config.toml
d_model = 384
positions = "rope"
attn_scale = 0.177
parallel_block = true
init_std_qkv = 0.0371
init_std_up = 0.0371
init_std_down = 0.0
optimizer = "muon_variant"
lr = 0.015
grad_clip = 1.0
warmup_steps = 200
final_lr_fraction = 0.0
batch_tokens = 131072
doc_mask = true
MLP neurons of a small language model. Each row is named by its layer, matrix (down: output weights) and neuron, and shows model dimensions 160-351. Each number is 500 + 40 x the weight over its row's rms, rounded and kept within 0 to 999. Numbers have three digits each.
After each neuron's rows, "raises" lists the tokens whose logits its output raises most directly, leaving later layers aside.

L8.down465:549528533471510560526479546463486458564455509523553506496492523482497469467422521450501577552480452559509528440451533475525402505523513426454482524467530424449509543495519549520522533550524588524432526504464467566502437477585519478476481573488519506465558531586549477470478503508500510522481517450479524518492587395510475535467494521544516545506487419502473520445504530537515478492464530518500470507525533491518479534514561512524491474474442501493467480446486525481512484529517518448476589435430483527515524510458431504563428543435430482530537593544496481489591491488535496516
raises: "wick", "po", "ton", "pen", "bury"

L8.down1128:488529563545432442528498527497532464540510525581457458429497518610526489504501510499533547543493571513516486444578499504550484451520481564429459484543493577497495460471545568552499438536474472512561498498503500556513530497465447509531501485524501445515580518456440487447472457430509488526487490515492483432530559472489531562466523554545485476516519532483552495518553493493534496514511459457453503480559571541490500463576521485476566474451495507476525575545471478467449520523484579509546570480490516417543486513505538447533468419548398490502475461455497562557490544508562458486
raises: "ship", "ding", "her", "ig", "mp"

L8.down1360:467537500517501417483547514540556532488540521489442572525544491537524483466508485540549498538506498464420483522458518505596498480518468533432495478421490487535470523517477518605469484470423544483525473527506495508506462488519540515446483499453444537528463482488522496497447554515520525497527476450593474517512552515447570505507471533477568508512473489452595532449463551480463501501523457469479551511520507498530532501462490591526499603517541494487458496493534531490475487395490474478523516486527469419461549538437502406530517478500493425451476508474539509428488498492477510490
raises: "mar", "mer", "matic", "mon", "mat"

L6.down134:476410543523525462470510465483526504497511559531560494496540577556470447527510519486529554500508522492570492513591460462437473587495504581450515497462493461423486554522585433448495565475534479552528486541457473501509399531462561514472506481503497493435527483505541545589527496433485524465506473472438446479498472509467496488489538533451478437563552468515471499538516471506506532509511504482511477558415496525453480469471479500501526486484557535559476492490443515506447478508489555491491495449488456453500491438451553515449506555504462482494517453556518524490519424443465528344
raises: "|---|---|---|", "hr", "ather", "ious", "tors"

L8.down1283:522522487470515530483448507573468478460517453426526554541524543492500536473493507438503547537517549524583464414488530482526467456564509513550589535449421535458473434446533493518504514457518495525441564474501477475480503515468521533485559513509541467443525545473528558570462502485474546492493525482484434445562516535441474601471527494525500531478476499545496559485521522487440526507528456467440486488503495508487544544487547538443523490460497475550484530518529632594466501486507527488588537492497502557463533519488531548516508501477521564545542447499539427511523488494499535478
raises: "ize", "ub", "ense", "tory", "rise"

L8.down588:462572413597560488528428458524473515486530526370524571539516497481472468571540499497537519528498501484491520528491503446544545452479434468499497461495483555524473500478586474441531557464443484520501425487541562501480495497493500475467457475544535561516489468479523443534426483530473542491513529470505473465471494508472480557380483436531504443511587538433471571453526538455471520508492543448554520456406564493527542469533500550420524514549483481530577512444516536401488506519487525476485507495442493453476548521519466517562422480468481496480542480438459571534548516506516493516
raises: "ku", "shi", "chi", "tsu", "ki"

L8.down1452:469448524577529478562406521545494500516502510532484519463426529449468494592435500482594490550482463486491496513501437595561508463499469480506518503482526468547578470492494499501504441534537467471561564503490480571468540500421524507516543486497472495503503496492488428521469505496562490466586436488498450495481540530425534493501380481522459599478501557491519515502514454504427535524520557487519495414514560487474537533515489436485506500444488477540506506516534484521520476565549573472459507471498484546518536509455500503570520545474553616551582495469536536522526493429489534506
raises: "ol", "id", "cel", "ide", "mon"

L8.down1524:559526483458521522465551569519616495455503464542537465524440471503490487456515496593479465467478481561516476472549531469487510439465508484536487554469533492430528457489530467521488513555557561431499487537552487532540514477463503596526487527505489421466494484544427504524554520489507486457477508459516477502469503525480534446571543504486462556429497518496524462496503446538544543573503464535480467492518544438550525537563488468495511447565528484489533507487529518504492453525524561530518498523570502499529577446472461547571467468498460493459449466480568499491526545502513494469
raises: "arrow", "ova", "arian", "al", "ean"

L5.down1166:495579409489456423606446501530477543480495532429489390525389507520448514504506494494505544442472431539535486500497504524471509491491512548483513504570483515497561436537495474574462488506521513553469481551461535499484459501521577470502532506485524443437444525570533552510532521486568491494495446549444484497486473503495475587461508553503463521469428488456506435484458556416508503593395490504498427536446485508471545539528489478482519485475484556448504552481410467489528485490519476458477507500462475516526508459460481514500537469620542472524519497545530518538504488495447567519
raises: "ible", "ous", "istic", "arian", "ald"